Part of a small language model's weights: 707M tokens.
MLP neurons of a small language model. Each row is named by its layer, matrix (gate and up: input weights; down: output weights) and neuron, and shows model dimensions 149-276. Each number is 128 + 24 x the weight over its row's rms, rounded and kept within 0 to 255. Numbers have three digits each. A neuron's up and down rows have the sign that makes its largest values positive.
A block is one neuron, or neurons of one layer that tend to fire together. After each block is what it responds to, as a language model described it from the Wikipedia text at the highest values.

L12.gate40:099127148131147163116156103139134148141152159107132188090136105111117144126103118131154128147126172111109152144154100117153134110091134135125104135129147105121116123106169107145146130168114090085118177136172165177115163156152173118109107096112112116159131159135085109084140097096115118134153156098116117130111108151133090135086128166128156126112166158134136125120126124135102087114081
L12.up40:162143111064117171110159146145167160163121129108088135156155125105116157133157085136099143145126130120135102119140122117131105114130138082103085140155148084162138101108157122145119149109096136117104179131135149091117115137127084126123131168128075144138138120147138119109168138129135125155126155108118076073120140129152098140095112106146149152112150131162092158143100164130105166129093
L12.down40:107113111121131139114158103128150143146159149148111149119097111115147147096135124140123098112140121160140119114117143159151088141111167092149116088121140116159079110122092115074155112111134132103158089131124108125139153142083116126139161114145099133148116186129131159103150175110111130104120142109140161128131133111099184143131147178123130120161113140141110085107121136153145092104108
L12.gate850:160167139154127097099118099145131101114120128124125139158091112139130146128120142113153143100126101129121089139139136122187122125128124130103129138129107165085136113151133122123118127106105098130159114144100150134118160145142093168144121116116107050115138112165138100117135116153173100141145086123099137092120133139113139123155166132131137115121135120148140138157083183105172131154136
L12.up850:115121136114088167153144084131089141073115143080127156113146139131101110133065118127122094159127155159137157178134118137123106136122124165133130113147169150150149075102166107167125090123128123139173156129104095145110119159121132119112105109119143133109169150143140099110148155134131115128145117059117120123132121126124117121121122101149154136129122093100100173137103123107136132194082
L12.down850:112137066111109143143105120159181161133130127115109104120151136130115121150163163152141125127129110097143138126134170110140153146136111140156108134151103178136121133142107160077100110078107128108158096115147164082116114129104151167107118131118146141127103113114106148099149120173135127119113123148097140119154172145104109137084125135135155138125129113134140098130143144131119116101108
L12.gate932:153142119097155170114141106135136129163137155097146159101113136142142128137128124127099135129120114082110181134176153117150135130152118085109144158092141127137120173099094089125171120111127178086132149142139108144089138163191104101138079154106074137122114115151145125130126132131104124063166159123100136196141130131137146160142129109126147134119174131135128157100137130154071149152105
L12.up932:101131176095094101170151101119125107086111163109102098111148149112134127122116146144126089132106105124138123153152107099152116127161155110131128083121134088157099136147125125146151132099144093115088102123140132116110057121146138105101116130119124089112086131129147143131118110149120143115125141113108146166156143133130129136097120095121180114143205091121108119138093147132175094066123
L12.down932:119129104140162144097120131176089151089145143104134138106129129144127155132149105091150143106132140169127098113129082071131149111111132199133149155128141145182109127171138131080111134117122075151114157158124120144108155105128111134096103124130100117140096122140130153107143117122166127146121152095143118145080161159139139146144139131193111127154162103137096139099143125135149122157153
L12.gate1132:118155109099171174115114137103176089084127140102147109126116131094152133099129158138139112165111144110107066164174106116139115142180135115141155119118100124141128133095130128122106139132101106131119109101131148119145149115142124165147131136137081140102143100101138144130130122155157103131115115165086119158098110116110104109080131170116143111093164121077135108113078135141138114132090
L12.up1132:120158127119133145102110107116146118145098132151139075094099120110139162146116161119153145156117113120120144142145108103145100111153154114124104116148138125156088142161097159152193144155126110126086140162083139083125103167137138146135124114161143093128127145124106114095111115119173115196158137129105095153131089113139091098120117162112140126101126083184122125118134135154143111090146
L12.down1132:127137105132127128154133138125106129146098128136082133131164126107162136105142137158151152142158121119079146142112128101146124089099139162151095144143173164113137175132128119158078127137152142123140144121124117077134075104156153108143102110101126148150114099134107134103109191142115087122041093125113168125130128159158180134133118154139131115097156124116158151139141164075110106089172
Description: Biography subject continuation. Sentence-initial He or She opening a new sentence about a person's career in biographies, as in "He served", "He received"; weaker on also, later, who and commas after subjects.

L9.gate310:088169109118188171133125132125132136158124108124140138142121136095142135126123084095105126135072153101144110096094127143104117154101127133123084144097145081120153121155127151153135134130147145132098096145089153121143123121130141157108068150133104100140101135138114112167157138127138121106147138199140118137159157110106107099090156140144162130106098152132150147101115118140090167135124
L9.up310:149150146123116123141133133149126140102123140108149121126127128148154143103149208107157143129089145122126136112112114143171136080114103134099170110082146110081126095150105143137161110119121125166159144112158105107125114159163157120126104106126133099145183167140161133150114147120128109123135123141150117113128148129139157132153157148085179071131110149164177113116084133125170176117095
L9.down310:153196141117112175087147117130121148104155114115131139128122133145131148116087099123160084140136132093116124118085109106122147124141146129150114102106157149167124115144159117107160123088102094129087136116150126145128157123140099136113125084124127093120141114119112152142165116101138128119139111139156169057113115136147106134121143168144163149169098098099129160156127095145151139096152
Description: Kin and gang nouns. Nouns for a person's relatives or crew after a possessive, like "his g|ang", "his un|cle", "son", "father"; weaker on name fragments and table pipes.

L9.gate548:128087144123150128125147118126123116120148164078129153120169114149137132104121183105093079176145110123115135094156117108160048117113132151152099153118114146162162094152165139170160163142133130113137164119119148133131102120084116150115060105122101122155164087132114121091130114150133130158104125107149132116098194105103146133167104120118166155118122101138157154099118132133109180153136
L9.up548:131121163152108137109137153162141126118146161100148140113204118146119167110102151148121130159135124109126097135143142154147087129130141142125102150133164161130107111115124153145116138133154148097146165108099137132149112105106100157128107134122137109141156109143125109113162089170168141142126135129147130137110165132128111154108095124083147100140111092133165115077129148096108159163159
L9.down548:143129128108119106132140110121150151121152126121127117101104148158118125167123126139126157129083087108101150152123174135136134106129158121126119177145146124104090128143167154000145101109143097126112130138109153085170106116126139131129094154159097119128098093122106150083165088124157122116095134142163141143091136153124120157090120079122151122111151118124145121115118181158107134138137
Description: Sentence subject before verb. Final token of a subject that names the article's topic, right before its verb: surnames in biographies (Cooper, Slater), pronouns he/she/it, nouns like novel or vessel.

L12.gate304:105141159086131127165114093121158117074118148153174083126113127190145092121130186152120114119106119106115131167152186068104108101076147138161106125126107148099119149153159130146127156102099114105124128119113155127132109132159141107086109134123172110161118138134149154167157185129131124129145154115098095088106150118157128092174090090120115183117150129099139094147136130125138147118145
L12.up304:138110133140131133172126142115150174142104112094132132117098139170117143092127140108146109112130105116160118123078135110112153094065120130114153149158138100080091187113110111116072131149130155098120145131149107131120111132177157171131123120125142109133133147097130154102132143113140153134103123099175160132146115171104077104155126159136152133121137122144136110173117123121106127146142
L12.down304:140126128117141118126132110121113111133171119189136109133119131127119135136133052132129156148126121131121140098143093117102096156139152134153147113151141134186106081124159127106112102110071130125146168112154134149096159148159120146117109103154091132115112134115141123145112092114152165122143099120116125157129171131115062136115103142137157180170103121121160076128159119159103175131101
L12.gate753:142105111082142122135097125107167107148125112167147139117152170157140086089120121158143092128125086158121127144122125120123115143114145118103149100137138131126154133177141124116082129128178141142097118110132132143167110154154153093140113112141126093162182090143126152118151104128146168118131109117133145129125145129073151086148100081102151094132091100098086119119165142099125152115129
L12.up753:132149114100106136137111113150157151132117136132163090136114135120125137144124115171140103093121144126137088109134139118120111160152051127116129123152103150155115127103138155142135135136087097158124109086149134127153154164121168117100083102135131178106170114131093146108147132126111148131128111101144109089141113126136117126131124170172129133156158126115129119130145098124133137135128
L12.down753:100105148127130112108115143108143130107129122156141124144144112184142134134154113084097115140124092135176134128170143137143135151113114073154134137107122156131143124151128131051162095106146143106164136148111117127120111140131127139129088129104117074108107114121157152144174146132152078110130084147161188134102212143088142150146148115096126145125101152118111143096150146068097097134131
L12.gate946:111108133173163146136110130150150158092135160158168161168173133102126102126137152125136136132140115098143113090146113092182123164113189134152148146160140145120147126108112121088107139119102190133105124127108093118076166144165130126092093089108122129060165128141125130149126126128139147037124131150061126153120127151113099134122117151137152159100088187115084136105143127111122141144144
L12.up946:148163125096124153162108138136164144133142112154111060109101109105110133106131160142102128149154082100145133094165172127131140133076123153122120153092093135143082121116163108103138144093130117111124136124137155125168164119124164143136127142105159102124143117121090110141136115137095129088160127129083113119140120205152117156122132110127121129090157110134132108148105107130176132101166
L12.down946:140142141138137114131119121078119115093111127130092146118116132113104121117137097114134144132116134143134131122124146112139127126133129115105137136087160154144135092120101150000091113103096138129135142082129121140119160157110120134150113103139121127137153146089121101128110112114134118097098141100152098115103102146134093149144126118110138152143128124089126116137089121130117142140134
L12.gate1089:127136170134154131135131108139142090132149148119114119107109159103116147112127126089131159095112084133156128149105094102120110151154126148090115130106128084140173114123120141139201119081108089076149132150105166130106136112122155102101161115136114131147139131120116145089095138108113134117134111124126116155146094115120107102149133167088114142101135128111111129135134114142106141120154
L12.up1089:087148106151181137099131112132122136097100114125111129149180163132107089093118122166093080118142091143111123063078087127105103114146152124104115159153131139126126115100134139120099123136143145111129109107156111108102109056130130128108127130114139115104142105080122105152105126082145130154136142180130154115135110151162116155131090114114133146070120159149127120132084146144109152087111
L12.down1089:125087159086116140133168160104120134109118101153153115151157158162112118153140118128107123143128126110140099146106085089129168167114120122114127093131133131130140126148165142113122110155160143064108122132157101110103118152120108111132075081102134090120150139126125112117082166128107122099140120112118121109145135153122131143131114090106115153127126098129094144153050123130136135089104
Description: Route and path prepositions. Prepositions of passage or location after a verb of movement in road, river and route descriptions (passes through, flows into, runs by, over), plus scattered mid-word fragments.

L11.gate184:111100168146146115140137104142108142110165121100095106098140135121140099140123140096158116148154128155150062103109073121152109143149118151116145148198114146147149120141107107161115125140149134118148134126127085111092118116103129161152116145144120126175150085145158110133086121146133124133154150158100146155102136149152136149153126136135074130094147132136131120131131123119159166166140
L11.up184:126089175147136125117157152142139129101096133115165120103136164125110158132158132150128157112117124146098096143199153123159133138093128126150138112150138131138114107143134146135117137111177143104130126198140175101117092158124126155124144176131105152101119150136046151084152144124124131129135142128128132126083138103137131109112137133117207111094186138156133137143088125105150111125098
L11.down184:132162108110118163098126062121148108138136137085123151110108144169157148131115155106144168136125106161115125133160153139134105121098122126144193177175159103134106169174104103125117092157172097103101171119154153141132083157109134146148141079097150110133108098124132125106147083126138147134100122140117092123109141142177113107075121108109095118084137108146135140125137095111138144134112
L11.gate431:115121127114096120104164125135154105156123130114114077141084097125163092126155119167129129143153136160129137146116113160115103117145110147152091147137149148131144129110122170171122145139142116115101138144121112157133122105117118150123094155176118124195163126157104130095125132171161102169128189136129128139128088163119114085139135115115117112125148159104144130112133100124167151134153
L11.up431:123104142145135090108140106157167094135122150148147110114154123147128100088148105125101129130129093140144086172122147113116126135102162155148112135141143130097120155124121117145137146083131157131159160134097134106151142109076132140129149117190097138126139135127121115146117114143147096169120145098098068072139148159114121147184095097142132160096109129101128134125099108163105123182123
L11.down431:135100134170137133083170080168083142118148180155130145133131161146107109157079147077128179128111135115098130147163120124125120108161126114134129149137105145155171075082116119101119125131129110101144185162150124110120094139125151142136079110097136099139110137131113100084151119105062145139128119125171128143141166150182118132152115126128147113148148122098128143091129197109103112166121
L11.gate452:119129106095097145104200137135130089138154136157111147147115169116143113140140128128133109151117112104111150111096155112120080104102167100119114112144109140120106137139121149157123124111130080121106141099069154114091119131127129132121132140122089132159113116152132161091166154133160115085125094132071123144123098149119127117133118099142134168107157125140108138147125149116139115143113
L11.up452:108125147137153146103119131146089127173103139102126087090115150143114124126114131134164168130100115134126149147125132126122131113145141160156092161173142170130116138167120118124141098157145088100085104140134096101141104109107166139147148115136102094144094163152103099135084110112151107134154118098071166128121122124127118135116130108143125145124093117115173112108089121131143136109099
L11.down452:169107140154123121137118137162142148137147113119091112116106078155131158099133119118157161127121114094115135150150123109127164117126101130134081162109127161181139112100145125163122087164158137118164126180123161127153137138118128177144144115134152126136126148093167137138166120119089075159123118118101115138138155099159124100082120145103120098106155134170094123157154101132160101126144
L11.gate882:144152138149092112154127120126105104141109160149150163099147118135145140099138116168128121111125101111119141187157100114074124120125087138121123169153137159146134135113124163192092140146116118136100145145104138144083121144144123192117129197133154108128176133159150142126110123113088087186114142120122106119115134091159099119106125115115141119103111144156120170165110094146140164100150
L11.up882:133100144133094074141135142140127129130089083142148101129134159192132138078092159123135109144110107133138107096079166098100119120125172124155161090134193128119153118138127101126101157121110125151104139165163099116145141092160163137161125150135147141148123161099108125123125135067114121143102132131140121131110137109122129088152161144126184132108120119136145152148084133074140113118077
L11.down882:150100119104118091180121151106121144151122145104140123123114137137125071135129143118127148124103151088105160182127151121119069113124089099176180140135103127108112120101137124109118171136122146117128152140152156150100103072143187132092120156106128152136112105106114132081110124087143114134078092135124143135131135116133145119155144125124140150123129136138144126163127106100128146118114
Description: Sentence-subject name endings. Final subword of a name or pronoun opening a sentence as its subject, often already mentioned, e.g. Whi-te, Roosevel-t, H-e, S-he.

L9.gate911:095113143116139139128133072136113106116113140134106102108124115133150119160095120152108148141130131108140137127112136096154109161171169111132107171134110139134122132116114144149136128097122134119159132149131112103153112094139110174166150151118104128161160106096127147140117142116133170102081164150128071148126117083132154112107120111147084119087130142139114113115122130129120098138097
L9.up911:191158104187096190166163104118141154148136150131129137155133126137086102157098128108136115144129123086141104129161110093101082086080082118148129169128134116132090126132159131115128117128128165116103108114111124126152166111106146140103122167134125106089117166119082116108097129150107148109148106111123150170129112140122137128122138086112083156135097119135123142125127127141134115150143
L9.down911:075143129102124147131146107171130184138108152126180106118161136145142094126155136106130119125094135123139105109142171125120110108126146146129147157141163128130123132121135108097130117121110140102097143152117108122144107122150139140137125145151166099193119128120174123097124069075120116117104131147129148140134133160148109110086129072126091164130107149170101136112114135115151120165138
Description: Opening fragment of split words. First word piece of a word split into several tokens, mostly ro/ra starts, such as ro(ad), ra(dio), Ra(leigh), and also al(leged), com(position).

L11.gate157:121125123093104138153139136106151108137149134142152152189104095139110118141145117069108097159128116143159113097143130106137111157130121115139109133105135126170142129127137140112154138130149118128130124149110131129126107144131146155118111104094096125123148135155136112100100162179159124104132152159139136152140105165159131132107133114113159160120156135124128174143112136145137178122107
L11.up157:129109144114171136142128130120111101143096162132117071146172129117119087078112174123127122109133123115132154129122152110141108156138137154121136133140107142117139146105116159131127146144136163110119116137114151128116136123121111131121175182138132149154111164152142155128114180152135174142114169092120115147126135143170141110125064148115111139134145100114129106121135164116135113098107
L11.down157:143138109089152145114161147133148137130132091118171139125155135116095151152096154110164096170161066171167139111133131129151154132113112153082147104132101137132133125154128122146114130124121128178096172123104151110106126143166128114153099103147138143091128153098102124137095107102131091118118130126141141150131124110179150154110139120133146118138130154138156142120101098103134133123143
L11.gate313:105105125119135194128129113142103121109164141150119143136119099106113139140095147145110143110127112132138109123110131068116099148138173118133113162086103098160120118112156120130109115139128121124141125134148095114122131099112107129111132149090140114110122168164155150123066159117120156103173123167061095120125146081135129088125118098098146176141164097099083132134167119101119050134108
L11.up313:154162101127117167131107161122142088125118159139114125106105098148132135141186116098136079141150097103118191088086096078136135121131115110158113094113136108155071113153124144134148170123116122155094109146139142132127134120160103111114111136149125102157118180168113158081144122113135098128128114139135133136122127132107155108138125139110169105117113113154139107133101099122130099153115
L11.down313:064134135108186127123122119123087114106113157123127162104128117087156128146155175129167139109106145160127132116146136089124126125132144127117158120097117139128127133118116084077135120135111083117172114105140107129084078134156151090107091144160142142077144116102145115144150091153119129104186125177122101146165126129148073143141108122096117138155125098113129114108147154117101115108157
L11.gate558:142123123100113120116152146119100106135092144134080081147149103111147155105158132152136129117128127120112093145108177155118081121097126120156102142127076117146164116114163136139131143111126143145125117124136149116134127120138121133081094163116097136146126141101176136117109102110149093128165116142051144144117126097138133081131116103159131198124135175101142144103115126061151082138135
L11.up558:077156163100105124112123127113138105159115120115180118126125090196126169132130109129111084131130094169151114085096105087106116108096120110135132105153144120117102130149097147138103132131103080076092128106130142113103123086117167153127080088138127156112172115161108124107103137145196156121125161087136116115110152193139126142118127121158122174132124132136133179109100118153122118105096
L11.down558:137133135092142143113112132131107106100125133143116090148120131155096171111074108114149124097140102135108149145126197170139099117131089108159120120153120117097113152176129140105105134080164122118124118123127155123089159119095126150153112122116155094094089137146137137122095121119130161108140184108091121138117138131119158081116093106159138126111130080117102131117164101128107075088118
L11.gate743:081128149101123127125166161105124121157138113164156087117107164139164129117102137167146108097115148085092163120158119065084079092115088154092115119116095114137112134124122118179146093154128103119127106137150170127117125145115157120092113133165150124103115132078107163112100140127099154115133104153104102121121110101101155141157129071137115149087135123090108093132137146148102081135140
L11.up743:132125131127186148202147139126102092108125175128120169121101095103105151118136124111114133112122148094128139111136125097101117137139100150131098176167135112108038135120138163158132132153120118159169149164116135112110144114074081101127088175127111168147116138149154198099104174111151131155064173132125070071132122107158121093133138086167133154144133120153100135137152150149117112117099
L11.down743:152133115122112141157164125134133131121166167122164138156112153128093067112106166154144122123085127172116106113128143112126186139134117078128076099122157151131061109113118137136123133100094082132130126133130135149118127099117084103150165148121142099104153123106134139056146145130099108138137158130148123119117183138155100117147147141134117134161166155097115120130132171180148130088130
Description: Route crossing descriptions. Word pieces and function words in road, rail and canal route descriptions, such as ra(ilroad), c(rosses), between; weaker on scattered mid-word fragments.

L12.gate83:120093125106115130168105114135123159142148147103107135126099104140131128155120130118147099117076107094107141135142151093130172104121113119137113107127126139162125163141156148114116153116115145107060129124146133156146161115141157135106106118157112126089109140159138158129094124127121130113084110128128143145106117095150100152142165154127120130088102140110135101156128130136118135153128
L12.up83:116170092139157139130154162138174112101146093132118082122126150137147110152150095137121144139157166155139148134140093178153154107146143107110109117125129130112154115132191177121084136101163147136122103185115116095110116137101107154114124118112098083124134110095101124103099116142129111121130149124107134134101157128137103129087149112123147049109139133088118124169114113151155139122137
L12.down83:136158160077139125141115079102157126071139103154114119144105157115107129135145139147113168111114125113125147126175092075088132125144140116158082121139132116149146113082169157106101155161124150133123155115158070145092096133134166155120103139141147137160148117121154114125159126099135149127109123122141109108128106104120056101136159077122120153140120093146169148143121129151140135123149
L12.gate185:081169092128125135061121126098144169087094116113168183123135147101127110128104137143141098151144134116125137115097083172163127120119108129129133137169144134130132134164106109115143128074164161084161163143133168075141098108140146141135103159109145090098135122080127140109110105161143112121141172112145118130085143116108092095131123150121179096139124126135113098114138110125120112180118
L12.up185:107129159187165112138174107134119110105132120121132131150138144129065102094109102132155130115094155148133176105105132136169155127136148137128160107103086069123121116123120139123135154129079125163120109189163133161153111173113090172126126096166162092118161102128128109111128115135137121088118129142081103141160096141159128160111116140157112126155161107129155100158117163089139142153118
L12.down185:172078111105096134143148110111120107136098100146082136099116141122115169077142154131121129129122127133087154163135125124111136120087169130146096110127136072132133119124160140161182122115125107116090123105100146132114178141133134141131134132108121149112086137122144157139125156097131129105116097108132112082159092115138156120139110133146116120073144145149128168071115149120120131134160
L12.gate410:137116176112170154136155161132187147135151117115129120151133111105144151119127166131126130151119103090152143090167133098114129113144140137148124131117093136125166132119122117152113129145096118129126128131142092137146130127169147145161111131155131076106106141081166166082109105139123120133107144183092144129155124101158122126147175124137170155101127105127143087146097135109112147148096
L12.up410:143127098121119133102128147107163155124183135106101121103137141123141115123159132121129107122183140147094161118150045160111130132112121096157143123155120118170140192105153116120083123132145138119101125128109125117144155122137133186148112162118137093146153139112130150156086095139163140121117112078118075148130116140137103118135134084098115099088135117136146110092142081183161141152108
L12.down410:142133111149147112112100131119175115064131148102084110136118142151092150141195146146132118136110136146139144107122117118120131120146140139127099129105086128128153136116114141100130127121101153120116160136111132117094101139160109164164125124147157091157107142098141172181130070104120152107119136152155109123116155095108099116125128105109173136143144085134123100154123138150122123102107
L12.gate534:203142128117134167118139143105168111117178147115142207147115112132165165100122120113134121161132158106164096117164138121131107144135112161149133135147126126092121161123156139122092127124120122101109128129129133142184107124155126131149095139143122156133114115120128122160122118108157142138127110129091116108124150117102164105139124137161146156142098116157115111129152158096121148112102
L12.up534:152142165132134127171120100155132146146095089090130152121133096109150154137111122132148110126172115073139168141101122095145157115104148124125166127127145100118101131185129141145125145179163131097102101126127165175138139121137136110138153168104119142133141139090096130155141108149108127119086159133150134134093121117094145133122153135138097096122086186159183109142153108148074059122105
L12.down534:119138142124131146162112100129125131076184144124150131116160184137131111145135108152134102151113113145114117098111152115121146117128147101152146103101101138166164106107101095123106155142114107135130154131097155131129166154123119132125135109154148143165149139116163106154081114110118119129131098179187113145127123109130150169144088129175142153092098168097155092112123159140126151163115
Description: Role nouns before names. Word pieces inside occupation or role nouns that come right before a person's name, such as st-ar, comed-ian, pro-duc-er, min-ist-er.

L11.gate159:143121119171105127136132123089169128119161083100109098123132126114111155119179114164152138171145134119179142111144120114162107120125125111141143143177147119128091114121101070139123181183106080133103147139160149116124113125108072144119084126122096126114154126155148107125094125123159094089098133159179142154119111134106115131127137132121138112140139121181122103132096127146124154148136
L11.up159:100129103125108162088095114152173160135132101115146106113116147137134134127103094113170155113113163107079128146131117088150127094151070089162130125114089075125113127114112101123107167125136145156089129128128174124158106124085134134176086137122112128175116129110118080116086138136129105103135182133088125155144135175124121161124152137113118090095185112164145119100130107158151108136101
L11.down159:165163147131113109087082140127141117110107171129106089073139120176154082088115131106111110162155103113138140155136133159094126088096141096173124127149098097094107089145128138073134087103127115144121135121164125093150125149114149103103161102171185143139108117105102170129128116125104123078136113132162158130152171141184114151131114102121105156135127125102160154143117129105072110172171
L11.gate399:144112105170128128162116148133087133118096143117103107133106107116100103132125119084155112175111116091118132147094115143138110104120136113110165133166103099129130142142121139119138117120128147132129088140155110101104137105174128166142123135145149090164136118173154158123090111176166141109100146132164095170103106137114129113077113131143119074136149112096118168144128105124159126142106
L11.up399:123131106197141096083089103139129127168096125131111150125161139170137079140120116086144102132124130135126133145143151148109106146113119129089136132156205150147174122149148127142147121110131127135176113141163129114131132140114159160133150150146172114120164136104124153105146139134178112115142094109142170114110104101128102146165102162126149114136114141176100147097125120137176136106121
L11.down399:122150137124118147116114149132147136089140123121144109124099161142166098124100124101126103125136139129131137096136112133159143092124136154106126105114120083180096143104142112066144088104154129143109135152147111156127133118137146103126124120131098137098099144107176108144127136088182149129152146114129096141150122121131132138195139136164138159171129138172145114096120129156134157133105
L11.gate501:117167148140118081095111119128171116149134161121146077147141179146122118123115137140124128175190171125160166136121127131130127115118121124144142088127130123154110110147103110112081146151135136136122107166146159166134148161140109152142105137152154094160143114102123148127113120141095156103104170128115129177092117100144125102110164140125185111097131138141129124109084094153137174124152
L11.up501:126112175158118142145141114103131128143145116147120156135136161128136135127137108133166124167155161111085123115102131124121107139133116147144138142143129156142125139125155150157136117111109101151134147189117119132099149108137126153147135122137087098123129126094145139114143103161137106140130120117125114096196161189130111121118143102151117107131172114104154097109116147114118077109119
L11.down501:098144149131110125127116121164135134154119143099150123162164157137139142137101148140133100117116131174135149113098154126120120140157139146109140099142094129178122124114094139128148090114121105148138119112097130156139126174149142136125114112155154112168078080117115127114121057121161148128119119153164121123125148136147088115117138146119140144177141117132142137122120139148156128136130
L11.gate734:136076116155147144144083118147143163107145120111144152180136110106134114136145143108143168155102131123177119143085130146104165091156133158121145114068160107147135111087158121130082157115083074156165154121154140162143110114156125122184063117145092136128151130117150139153119135073132113108131150170168112118133129142140157091099186123093142150126104099126103127168146103158140142210113
L11.up734:158150112164130193128139125132134155120093165120115111130122107096133176082099125111146123145150141101171133170141148117122101133110158165156115094122136153132168122143131150137113145117087120097139152117114104142126116149133136189191139122113177091169147134152117139135138152112173167109149109107152132135116121141097127126114163107153113136107143117102127106146116089147162190133131
L11.down734:105107131114096126123081126163154151146119130097102105168131103099134118155124134072139132133076142144127154097168116117109133113179120097131167141117119107198135124080124137058121153123117112148141148130121131121142111148169162089097057110144094142116112142106152126119114097099116118122128151105128131173096090086167122108192135176127170122126153132135130117132151157147070148130112
Description: Before a person's name. Connective or punctuation tokens right before a personal name is expected, such as "such as", "and" in name lists, "advisor:", and table pipes before a name.